MLP neurons of a small language model. Each row is named by its layer, matrix (up: input weights) and neuron, and shows model dimensions 240-367. Each number is 500 + 40 x the weight over its row's rms, rounded and kept within 0 to 999. Numbers have three digits each.
A block is one neuron, or neurons of one layer that tend to fire together. Before each block is what it responds to, as a language model described it from the Wikipedia text at the highest values.

Responds to: Proper-name final pieces
L4.up42:526544467491486481507553486408509549561459461543519538526503481526488456462522525472498499408493511496510488471506491570560403462581492458508540513481493478470470480498530468461462587543519449549496503457481531533468502502536523468497452525491408512576519522546515520656443484510516537491520451480527553468488528569541506499519533518465518492528482575577463532485527515539513489512485
L4.up136:496544499541440506475466498556585513486431443494454550479502533436507466455480493489439527506457541488427539488456486543458536560536494566490491513513459557541564528448512504460513502456546505507547555505536529554443474494512541528501478529497508517490513488499500494524594476479478407420606480505547469547563592472484573492529511436475446451514517498559443466472442530489522575514503
L4.up138:433447488480506566456515514497523539476502449468494476543450460529463511547536519517449480504490457479445523560487532533498485493451430478551491517475508474505454464527420449503542517493471496512538467560528500479456482517485445423535516453499516472535519517494509503501398533452480478523472467517486483536516435501511529405451472470475479547490529461511526495498479495482528490550552
L4.up497:463511443523525483534487518471504465516490476535524491548477479453470538490529503462562504423506527460485591442533528561567458456436553582480523483487578477578575499508581478476438449429463566503505573464489457561438561521515547473437460538442492504455580578467491489571410620625506465517501437458496559513515518526502482484477509450493548520503426463535485481468496528472489481506521
L4.up1396:419451458485485452560482524499533489511484417482467528440529545534436470505466520431468477490481628546424474451500410505533560483457486485498508536449532418520429499537481471506411469440538504495527529469525424535509591425497517483514493550475410440558484513520548531480550506576506511516529449491436542520492585446485521543514543501493454482497546484535479492538565515558547555518461
L4.up1498:488502473502530493479570460468500512492457545490501524525467471476508460588519501495451460454472499492537526480543466476480487503518530464447479539490518501499466503505568475465566542435556512550459574485424476454447458462522545538516506526471518486537492525443566423589550502502518460449490475460484518438470506400617482484500499467485540497523532570491468540552523523590536467527469
L4.up1616:505467431461516478529491535487495507522485474474462532515502475432500526493523497502485513510560472520589500482583497500464466497491511550542517451468520511538534476539492461460503543459528602490493540449510439522485501482487578463497453510466524473486502509571478496475465533524551445477445440484485452459525494489512494438494514440477505553521498554501382446513468537502512524467487
L4.up2002:375505478497526539492516499495451480507501445503504590518526529494535533397513517433471471547556543550505495520579495531503499501474549565513469503471512513497469476441477563462446444504503445497512490575509470540525527572443500474502495482532575459437508528425511496496419450535481527498509533524443508551463524496537481435504479402492538478507567527485493435524504453463491425515493

Responds to: Adjectives and their pieces
L3.up109:495522480528491513514517573456541577379474500507426578469501490566470509535496489506507454527439531461424480536517508450516406474550483418435483483522502517473426420505578513537557557493519554454483496488536581560483526484542510593467562511506525529506527493519518559487503427532524509447459543460498493463443489510482536410497511495515441492483479575448411476427546435448479565479490
L3.up544:496478503525534455484460452519518498491505555472491495487537527526470494477508550505529500557499513502473477500547513505461489490422519549470528450434535479567497496549528380532574490535449579524507588442519479483524513504482514570518477523529390484537510492538594518443474511458504469520526567480394496460422448531503494558503404527514451492443556499509412475438496437482453527472437
L3.up576:477477485528481483508504513539464590499563525531510551537493493463485524528548437456527507458456488529549511530527489513543543537444516467525507508470479513473472523501535533467525488416456516528512478523486522531466504486538538552539488479501474460484519427527439520506478529529520565529513520474514519471522507546473439506541528503483540467481482456474456537415579485456483393545517
L3.up1016:504536511534507443465566447421456507492488489440574463561477529475537522510571536451502554514514490452533521551535496451511546494438511485533500529509556510459479583480486418488537528460455488516518460496518553527453462590432501460482500440472543495532499535359506376481483507545504562436591522465500540512446383516528507378565506523463535446515494523422520470511530469463498501526500
L3.up1155:490471493425477572503515455468548477569481486471557522529493479529517518457465496507492522478469508455484426532540480501552536452481501482496502558532553501492606577473462480565537474495412458461500445508507506445510488507497470494464519453484486472531484421505459470565479520481578543525526517387460477501508566446504543569522486496472474490460552482441500483443555441469510516450570
L3.up1237:499496433514482461479466474503459488461474547531465574511539503478460481478427502478590517500515515550445507553508518543498505480477523515512477517456548449416501440557517493506474584457409554520497482444531557534455511486515449536522573464516512507506545475438506571540436518485498429529560470443497531562477492538568517557526513454462452424516483504525422537509526496516539445451460
L3.up1448:466417497487488495461515521489488528442447556503504521546531508480461491540502481505594439455475509506541461492492509497519438493470443476509481517502595469535557542563530452527544410443502507487488502514546482497506511421516529539475471388542497565466518511556515516471540555519578568455568544470508556514478474530491513496537506529524504501428489482424419471445531492439528493474547
L3.up1529:516498517511441524505532552540520451498504490517481500510494548441506455511459486490573518485456487476580451457542431487530427477559555460509462457456555488533518557505568472511510511493459430541496529495504479547439484415536567496475463413510469379553464572498492535573471598527511509463475471491542512519517544501404545525494490509472440494548514460446502512418496527521459549509402

Responds to: Year slot in dates
L3.up108:456462458549439554469528507424497485481531510516507433556542572474505484532540538498531467532577463508439525472501470499486476531481521498485474503409573513509515566455500486482490544472477507464499532549578464534501566542554509488471474499481563471469436512532436517509559459498446503530530482474497446574469511532457473500529485457459508550463515515456487506527493437532491489478536
L3.up200:462537480517499468513510537465566432533488506500498498572504428470506482465525500507479436563469518473453447507492477492525585522438570523535495438514477524559570526533467544528510553499545543538458480486470510530482510514507475475481502543493487566473470459549518493526528507496482461512565474430514428455489484513427455499507503467512471497544506504498483461489520457531524500507509
L3.up437:475437462506539439533493469483518442456531481579494557446509451472492481443559502425497490511487559471548496497464555440497454496497552492519500479502476467478457521435433488463552570474472477516576509533497482550524447547439499500512440408539561503446465409486516494518507426546433488525436510490444540547468462534511513519505491521488564432499491467441459495485468509544508507513474
L3.up704:364497495474495432523467610538527498523514620557488485565496507488519508433524494464477505515490545524529488546532484563455522570615493533474500544551466475455557523468555472429461524488553502472521504459495403478490518558494490415485513500424501554498542474510548447525530484527517396517502485507557507482526505503500511468498518512519553517486469545564511525540471473498444580432427
L3.up801:548530483465503504514488514486536479450495468494540495401544583530508466443418580427456507449485536460535532457521491614480538552490433560476503502506528463563529469449503517494539525529495477480445527467487487456510425518407445546521537460489484419522591480501517423493412441505583467527455445493539441536505434468533442474530511525488500446528523475507459498505475444481514480559464
L3.up1377:453504475514514490528499520440515514461524467489543505462503494540490484487555546456472513512545493586477527473441514519536466525474480573518455472494550551524498502520483519580535479502538508535469517442457489518499427487452507499504477516511404512490440548433530490432587478547441484502400497461480543477516506501389516519516475425478471448484537522471511510500447537581538453428452
L3.up1783:527473507519444583489585571486469516505491457472497457501535522471467488469518508512465436433424487440482478450457545508486523526522502498492476431502444539450494473555563483487486515451486522512481463510481515481423541460384495504452503515488533479468474507528508390479506499542450519544443466519551489496483472443546469516468510488516567534495431575439499549442440517600470411466505
L3.up2130:476515474415462487508479469498500526480498457484468511448524493480543507463536485491477508476485510509456460460492478454527502549448429496572598458461512420540569540518509466426471573481485506573555503512506463507541457580516486462471481459492523477507503476497466563472490487523480523555525516528561530553490511510564456521537509545409509445492497503511473380436442488504532550488564

Responds to: Date phrase continuation
L2.up1912:532526514455497521564519546479506536502469512545533601408509493529454514508467464490485463499538464445482497540476504555561562522519489487528455501495483446543466504533555443454475522499474491521438562516559459463478439504486502519484455482478469466438439503456425528457490529588457516498547516465502475509449462440518519514499411550529480421458505487480446445573490481561484525439538

Responds to: Introductory-phrase boundary
L4.up568:524549523474504585443544430544476520560536533501416527483493480540522519524413530548468486545414489521524443495472466588498507511525496524591529546487441544487499542527543455456489499433484558504442509506492528494472488505565527438545528498493500556525546517553475561408423457495500467513530465421479537485521482493439494527483468459525496472525569492594465563488532431431512495531489
L4.up798:514502523425496519503469474529531451471554524500477521530473484523487566500487527482474427500523564429548424453456552513450423468479519473556487445486483474550495547549485505444466478527499531496467521509518469487438521405506517554446468512434496511422534522490504468460447488524528461522587435394476512477488546452483484482484492551526527552461526462452526462510504547456578516491539
L4.up1130:457494513457462494548449580439517434463435534483468530439479446494422543533408466523527501410456584527470480450454466527394445425483510480524499489474481487518501483566511467488509488501492527491523436549574475492507497537462499525507450528534528531441494547494536538524525484488515493436525534534562478508485424421431490501525555481474508563418483533449430432490537543522529519545442
L4.up1245:506439494490456429497473473442526464503542559473533561484530489479493522517524465579442545497544520513463526584543512520405560539478558436477428507508467490496522450502447513501446476505477456512397475520491463520459514470498491508500513513477507459464494448522508472545496532460540455541508506530436529504509527458456566505497454547542440445464478527464501549510525489507495447569476
L4.up1306:447487463413521505485476558440503467469530521483453546507536536519451463454469502503572514494538547465587420470456523498448465413495494549502461484472507528408503470463546477466527473481493495560526483584461493455494465517567567536469494536462493543476487520493537532527527505426416437519524513504615504513531495542466484522509512433515523477495475553460463535520522561528489504469497
L4.up1317:442489541444559514524498507484532381495438548494455537447503559502402461384587481476530480476481469542528541462552490509496567545495508537525482473491472419483510522544523506502490542584439505522476508504539458447506546448439571539472493583495522491458513440419515515564425474535473483439478477466440486485421524479513499536508464562436450472528521515457507426518532422519492460484478
L4.up1956:450465492501557474549491548457554557514577509435549555508467440483455557442569535435445489488459500525499554518532506491505474496424486449529520460484510426466509519442486496496466495517509513506535523545511438494502502563491432484505416536478480503515481517511473516513519566542412456489495505489445476529444503503472503470515464531442508493521521514533542567537487525433499451439504
L4.up2085:548500428447466517542465499409539491485516522497457538602492472506480500442497481442481492486481489460498462495492416460514551520478486426519504536433488498427500494493489461467451564506520431489450547584494450508539510518496533554534467519500465501465499526510542588436484487454513469520511503543477436489472548454464434510521451561511566428528458483417452472483568496429564515473525

Responds to: Digits in full dates
L2.up1561:468582495545503474516512473469522429529513542511517493487525507474504464484486474458574517475467564507481524521533499483471551507503475500499494468449437514540518527557461491447445533548527507494443527538517500538496537552460514497508468508464544456524546514550534511468478502535496434523444529483478497538477488455530519550507521497500527522487574453414546585517536444522520510446495

Responds to: Quantity-following words
L4.up593:449485559457495491495475587437515557480487464512425496466470498475438517565495573542521435420550437497469464458552486500483522490461509562536466533411512516522463496466451530490522530542516483401475524457526508578466481533506553443460471483528532516557542502497492539461450434523486526484533585443509531447548496522502436444494425431445494473462604519520517457458431489535559507484483
L4.up750:516446598478499448573540491492512525484484496495506463556530480577529511471436551405522515517484551567503485508536538542474509537440536461448462522521411534439476463476574492461520441471532489526471481498469408521596495507535560465475478450491539452511516531508486488461435430545481519540502459506513534525496540453437501485476522454460483520494480517471510506458495502541520517574478
L4.up834:429453541513489434472556459544460512459507520508517472571505505536458481523508498454573429463507571499476538511467512460472551510491495529487582551460491425510516453527480426544460561482492515500474465520465430548503533551504448509519465548469528457575441525534531537402422483491469476526460525485502510534453534539599551487494495452515479509448501517526460529554475575545487508506525
L4.up974:546463471584481487516500492564490475502512472463508542593509572508492496518435486533518488477474496547509525517511468418460583491497485506551493526470540475486495502517461487456543502537445451494513520492419483587482546556481524473451450533487511458485474532492507579500441556572516514539466528484476488517527473519469582465480503425539526399534548442514512528449476469456479506453484
L4.up1494:540433496526516496506490453514490488475535482497531491484539527422489442483468466510491515460451524550448532510550506548500514554452550547481581541407495533432506478485472501515497518471482495435517503489492516567478558433557539419420461454501465513543483511521475489573443567483511566544518515568512560470487439467483503529442460577526491530471459494559475510575534471488482554440573
L4.up1852:482552556467481491483472512513532567398569454536411464482511510587496461543607518510517473489509554502487511521491469518503545430531530503537561467426519521469522517484541508596457500543509479584471498431539486597508525416490524488553436467537488484520443549484504545496473491537495519502447464486541516522460561591488488529410483492466522575452563499517508500586495555570487504503450
L4.up2135:541515492511505472425502469508456503521515485492540551522499536447479481482412487550578491494499514544471476525443530538556463468538519546490537509443517489516502546461539514486518522530467441485542486486539430499477517577521564535516509457497517493553524526428540527512480487545506561463518544454509536517451551589554430475527483406504490487479518496517497446455498470471529506504513
L4.up2150:570525517521447545442507516512532500495483478452516473639507508535512457486516587502465516510493538497513513467496534511482476526500538463484532544531508522468558497593487522497479528513515439487487488493495486496493528500507521472516495535431611555528433475508501535511429583527533507463442476450488464479448538440520490457560502508512506499529489606450485516499469573464432547437501

Responds to: Dates and time expressions
L3.up157:549516410515599505439478499490445454560554449489510464525523542479538500487502574463504526581426481494521467479536433544515501508505451509498487545480517455449555434499454485513442496494500533473459523490459496464478457486504512470572476495491484472355553500513531507535483529503521546481438513420489506431445503493476440508493472485511547486462471546492518489551508517452530423538507
L3.up371:555372450491593488534506510520501526520572494529553507520557490468479479491457512534507479465487544494550457483438527514580533496510566516495537529444486459539529511513567538448586508442531507477464431547501524532549532442434470468475471519458548490521424528494505438503512536507490553463443491562425508547470470517515463529572497532470443498441484515500526475451465503463500481489410
L3.up563:541537463512478508439541482470541468509531537514460493512490493457452481506483496489478499499476534541474496517523525493494523495521431521523537497459562466440440507539521497467541474507573460499519474415494547435473499469608500498493469481509622538476495513533526508494503539507555480555467482528420515523534544474539463548446514462480502443547513489446595451484548500499522484446456
L3.up834:539445462508528507520552442476532479543457487463455494505516458499513546605564521502529443481484518565446542573540502554456474510522456526511544515556521479468534542633518486490525551538544465502500499507519467455601524469539495558463481505493502431507540469479442526507524577469461400468496514557508472501485455463549513406468467480486527480527504493499582536482578458495503518426496
L3.up1932:534496458380561551576504496547571475544539467520448561466552554536533514514492446530496441513458509484462600525509494436596484566558469602531527484507574489441523455531505440426527476493542431411491510552526523487497432499542490482557464482510539440494505610564485530473503596503512606513479501547452498487486496470475510500507485501512491524446463506479501397549437474523532504490458
L3.up1972:527416472511478534590539546581499523512504505542506499475477465521489524491496500538418505475474544421500531519567454487465514519526541492433477521446495459511520561490476454430484531448505457504493539503508396483468478489480541537474467502456493465471474476467496489438552536528508517538505520517425502488509452488480450473504544455448476503529493548520446580491457511494496549523477
L3.up2063:534480477476489483488482496497469434494572562549439550475518459493562483472459475462518515478507490530581529465502499560586494501466393537500489536424538446460574423530541478449437477500517496477549507517469482398444513467546545555519467467460495439506533517464471440528541575419476503546530539476482467489508499553527460436461480463479551488488557484457464443485517604448494454460460
L3.up2285:532547458515549537546488522484388452485531445513445489455494402488492546536539525534450502487512539446501501501529494471473496543584478584469436489511531523422507437541490497467472485545492395462536470475485507501553536473576452528537519494531478484523458465547476426457510556474463435476506452462517427416446466423485443522477494517455551520553497508514463524569522520484532443438521

Responds to: Quantity units after numbers
L2.up244:497500532578561449412512508464512482511554559451568474526445484527509515525520522510504508489525493466467520428471456472506542524497466515496585490499510476481570527440509524528480502517482495492498479499450485510455485490520529548521495495453538486529430493517453518477395468438484451533563518444473462497557501532572451527551492570445431390514510505514578466536523568515514540434471

Responds to: Digits inside full dates
L4.up105:571526498492516468571561492513494503548470490513559481508486457542445468435528472515442477502478513425532589487523424529498478509442501518464479519483526515501464471512442518462550490443591464510521524552476485506577520482506530542497502437517445512516525522524520457609516566569498482463483497476527520526447554493541499525516457441468493585541505529516448489499529512483469472454445
L4.up299:551509523463628495515529531471441392356540567446540502536462470472517535559557467595518494517469459535461505497553497496435515536524543572524469410493509514563448467487584386543441518506515525433542519494507521487502529510505528533526401491488498451592516422490461536515561519508493520491466529483454499487450537490454493525474537522524519539499464510489486523499524472421443506472544
L4.up440:458529481537439507434584521470464466545518482469519518484476562535496511507467493515522502489549393512475547514506461541458524535543497522501517541508465494461505533531529482535464503453566503590567494500508552540478500463536500522469513556541477450521477472481399481516512502483409532566496523536551496476533530488531428463522473546507498578521440559543438499492511442560530478481475
L4.up862:556529427468536495504482521398468409541531487418476533487540468511417473489567474530479500487505450520467533544501512505537455519476485588490485505438485532425485475499513489480497504469540475509509511610527543487453472431528608528458376522507513485511424486548453521554483563564451527486515509540491530473468514522449528551515444502478477504541486568452539438480477465456467551479488
L4.up1110:492551502435477542465441515517516525506483514527606521565556484532482509470454505490475482563528475472521493502532502559501452532550505518529557543466523513474525532547496484443520456502557486486508539538504447496525497499519588572562508538580463421492480501503440541533559526498463487478451605418475507544456516574549483449475506545474521509443442495488442443535508438498525483480517
L4.up1670:553533407505539616469572524463446390515574444517447471444528473470514468525539440528457482534532520479461573478593482523506471531498498510506513501503455533458569493494490502509522504562534514469481502512466460528500490503572503480506391535518497468518487476474549550496470576557530509544527562471515525515554483534502516536446500467475452479487464515489504473442482433486546542487468
L4.up1993:453513437591507488484569463438546480584481460501475495517531527524451565487432499537463502450431465517414487505527512481525561577530470465560416516412425543500539470504469542552494493580577442480571485488428509491459470468583534528501498500518504501547491572465467469518512498494418471483479512489485527451506434522605451441448495524502466548510504538574501503518489511520500507552436
L4.up2163:501471454452541571495532520465521503470507522482544518492503448548485495401596521536458486436518469491497492515522524512455494516540536545585519535433476520522504518476528492428565471560465505492443507435463487443492491583506524501502492523572498428545472475493471459499487488535510458508453522391485539508414599495480448473495451449491473555460478507471572495492504444483524498542523

Responds to: Clause-boundary before main subject
L3.up113:529498424487535536519499464466538457460565492501467503569396548570546489512457471496510475488483444546531520619545479441496497486519503495501487512494516502487495457483563475433464435542441555511514552561544503449457462487529539565409524508553481439489528453492497450420567461535472414577473461531550543419464477440511500478488520554448449521479476477560515466518513429524498562514482
L3.up149:477542472491495522483497539489482493487435501533438482495438487522561544503475456449526547491534451487517548468519490468451518523495546557501493564506489527471447518542447481520498446568474513501524473471522535519445506512493574533422520529623501409466492488510460426500552490483407544523516531497443511472542510469485523514493456497459483544451553510503493565555530508517473498532539
L3.up1013:500485495467544526526484506401550455538460518526532511568450531579465531440502583523583502451528536524488540510519536479547480559527503506559445530552442527406446519540578350486465422493480459482501482529504511518483482490486523546488519523497493473525470456571484547576473497512478460451467475538536525423508530466510444466580448455517440439455467515510529473530551502530519448463474
L3.up1515:519452517437515475550443448511553464543555467494497521520442541531514458484522478445505548522513446553506467493537494458528489540498472455559495441528583500445548417515513506488484495537551451518513459519455450446506471505503523477492491507432465490551422561495554542441471475482534565463515492467528516479463477586516507512487517549405488487530456549489546486507516577495504473512529
L3.up1540:539479506492573497549536407483511474501467544529448506487485488542465503500516426463540443543536505481566516533510591458551444542480467472469556494485501494465474486533565477512503445541529467545526502519488459443515578453501486542410524513467471554502495559498474510533455473469583539533545487433482476509518509453551493476593512495524483492523529524475421471452551464534483542512488
L3.up1798:554522520483481461499561525521451478560479561495461484484471478521487533458511526449539486509528438548492489542512472499485427529490527514537466496602545517528486476521497444558428543551537553429526527491537536458543469388544483506436499519441466578442493502518527516454417491449551575490495464515464507482458495483484474472599493567452539506498554524399441455496495458481531492601466
L3.up1921:526476532515448542478467451473562502519534572483494464546520412489451545437468546435431500529470488527534497519486505496457547550536513443528527436496461479471501521524501490464501569499529472528493496608500518509447562493529518490483501464494488508496541539496428481485464412525533514507443507543542513466541469520511474445475490536511482410495591558499527509478471505493480445540493
L3.up2170:492463404516488512533485520504441468459516510426472468526436511457504495527492552404532503482519559463465449513563514532480491481562536498530470417478538494540490492602590526501467565554473516527537459525488542450474504520524512510502456500528521508450439537524517503555424472493486589515469443562503556465560444491532454521552420445480529448554504601425515440580555459543510520539429

Responds to: Passive past participles
L2.up2060:454497544436450447506459362521472419464490511553452485548527513489592477444458482480473506480550534427534431497466514480470558529571585535510509493500472493542489564532482478439493474510563532499491498501545526474497458528522447463537516482454456469440455580536476540467548498411545418495499517524559466551490494586542496541453542459495576499518488474501455488563537538518498458491469

Responds to: Comma after introductory phrase
L2.up362:547555399629463530556453546493507500470537461527499557520467463403453527495486551511550527488506504415497495582494461546525541473528490476538523505449517506444525513531434495460467479541521453491485489532563514513414524497568497488461475557496517498481443517513540588542399524514551464538407481524482495489484462508525494496496493540506581479499517550479387530507561496520509491539454

Responds to: Predicate complement after verb
L4.up27:469458499497549452605465517499500570525518491490480484558524463481566516453481453439475444517526488524597479516514489490475510501514480500439539395480532500477482509472451493471515533406514518541516455494464505500510535551433508497517513444491529484485512427408518448493493443494530574533527571456523529504424442508498436427510470474479498464468565494491522520430522458468513403491511
L4.up674:451505482525561460524440414533530548572489478467508455551538550507460525496501483501449430457517524493565515549410561446480487518502487479528535410456524516478487512532470486529515517492488514514528488520415449599508558524458544482562527466507477462435526516481495477571551490484479473463571456550552584476459474518475499458448465463438454436447522517503531513513512529500472434404494
L4.up1169:453440461477431588457495525519466610494510506486539442521442465474504512490498565463510496458427461438516465559503559530417475511571524490542583507545570574583484486452456593428492449525523457471501509480522424487495504470490467451474538498528480513517504453559493449484553549523514542453531533526531569554555429524524504510512495511486467430486560501454438451494575510510520519532496
L4.up1211:514484504508478520479466459460506465499489523503533485525482494521485473488551439453500459522498472542496466552508530493531524497552497470444519459472479615525486513526480496431559557460516516520548485502464479561454484474475476489525580408495466520472523458522518472462489546525504501462517530499486546479489454542534468495566543539514457513512536470444530486567496560430545523473517
L4.up1892:518517516460435511500516461431446527485572506528558553550421484587505507528469423497496506464484481433420508443531530527497533499500452482536476458475513607509527480473554550444534466527556425509484473510480436406539539480561587533522519456477476504498494437441577570496516481454511472525473559485527495451472520494502456478555491546530470511561496513504485514490491413492449463456499
L4.up2033:498439447486508547495460486530529473488510553497575498563463492490471500588573479497506503456521472509541498586511507452460511526576540544509579400464513522551535483427471581475480475494502517482521471510489488528442559462441442438444551406504484466501496444486541462515434490438504540476582486500415524539465433550508405517566482523483521483534555463393464440507495494465471525487473
L4.up2048:470501392488508500547558476460468570462559484557443519519494486505540426461513417519541456479479547473435457532531469514487434419467472415505537498545566508449551424520518504529530490481437493474485512443508485470471596469479533497460537484552483534500460476487471545443467551438547508437557565502460531541495429504455541444481518565459455430523458537488435507430506490534534525575485
L4.up2259:488445466414520574514442487573537502467494537585533457535500502569539534493569462551453492506556457469599480477421500471426494493543491571423557493478466479542485466564517516439412478506508534496449525557485472456459527517476536477458449471498510466541467422551598463529451488503473462498507536508466489494539519540533477515540425512476480455462519483445550513487534483527489405505506

Responds to: Lead-in to numeric values
L3.up171:485467489552493469570486504471491509530513494524530511493536542514541494479464525447414517480564563503465561514419488539452487514555505590508561467499494491534468496486519545503501453464493455519556506489435467522431482503445542529507466494445534486483547506502496508514513454504513451554480515468507553520477551528490500517548456520534493592500481570407506467468506555491502499577450
L3.up280:468449473469492483545505463482518512605548490457439532499563466480474499446535488473427457544509479523546525453497464538472443521520480503451513522499487521560581476392492529444441437514543524509501494465540471508487558527464500492481518472477525499538435520417512485518453491580477462519589536469551541486468478541460457516503379499451448525538478596575565553458501508441574446472462
L3.up360:403504564469457531492555412486473481475541533466552518479509511565465556507472504505519510521511464491475466446462502512460570554480479477481457472500557514497519517522463542437536524515480474567509531549472492515541466500453503413563497458516492530511451485455560529527485498493498477488499575550521463573554520442529437450565481560546465496575573513545558455506460516506528502500470
L3.up482:528521513462524442587523469536557479425523459497474508433476491593477521546527467475431478522522472557520482512430537492487518518453510453573483449483466513459481477469524475534532509552520522570541515457525539513476486514447515472557497478505555488509437511471505513530507473472435503541600482519486576508515575495469542495481509511486567490529467530479575467447494468457493570456595
L3.up491:429522547477467463481509535574544512435548488478553511430522559463503473469481551463464545526501461447429485496547460513440530446431532393531522510452479489531556522554504516458488540506488530531506519476556495525422515511412504521554544497547516540479494495412517494486598416575438451460468544468458557514433532553484450478506546553417408474536490453478447444499526494496494515494505
L3.up774:514505525500516530574508511534529508473536506520525484543487530492497495519506606522545500559534476568499492548525519475495495509438527500467465490434484483464560451538501514593543483495466522558502499466454510465589478549481462484496431546548496522493549499525445476521554500469484502466527523576486554574575597518451460451466494465506529459466654522420491517424539517506534512517485
L3.up1186:446514451485484532458472479498505556470546510505517576458486566523452449540477454546519526490561497494552479419449456441489521510575565555469440434545482529460528472462467504521517492497479512535461483507466459521500583498417523532476419497501514503531537443450523504476530428511520484467551489526541526577501498529471478504483477504460468473472500545467523464500482389502451469443517
L3.up1400:447521511474451584494502477437496516557483452534494542527562479471497533559477478538575518560547484545541491521513467554483510548428520571445406480423494521467442547492462547460503524520454437489516627563546461465558474512519495410522476522499540555483423458460498551447476455483489497468505556531519465561499464537502564415535442473499454439544576483560486459518509446440511559536543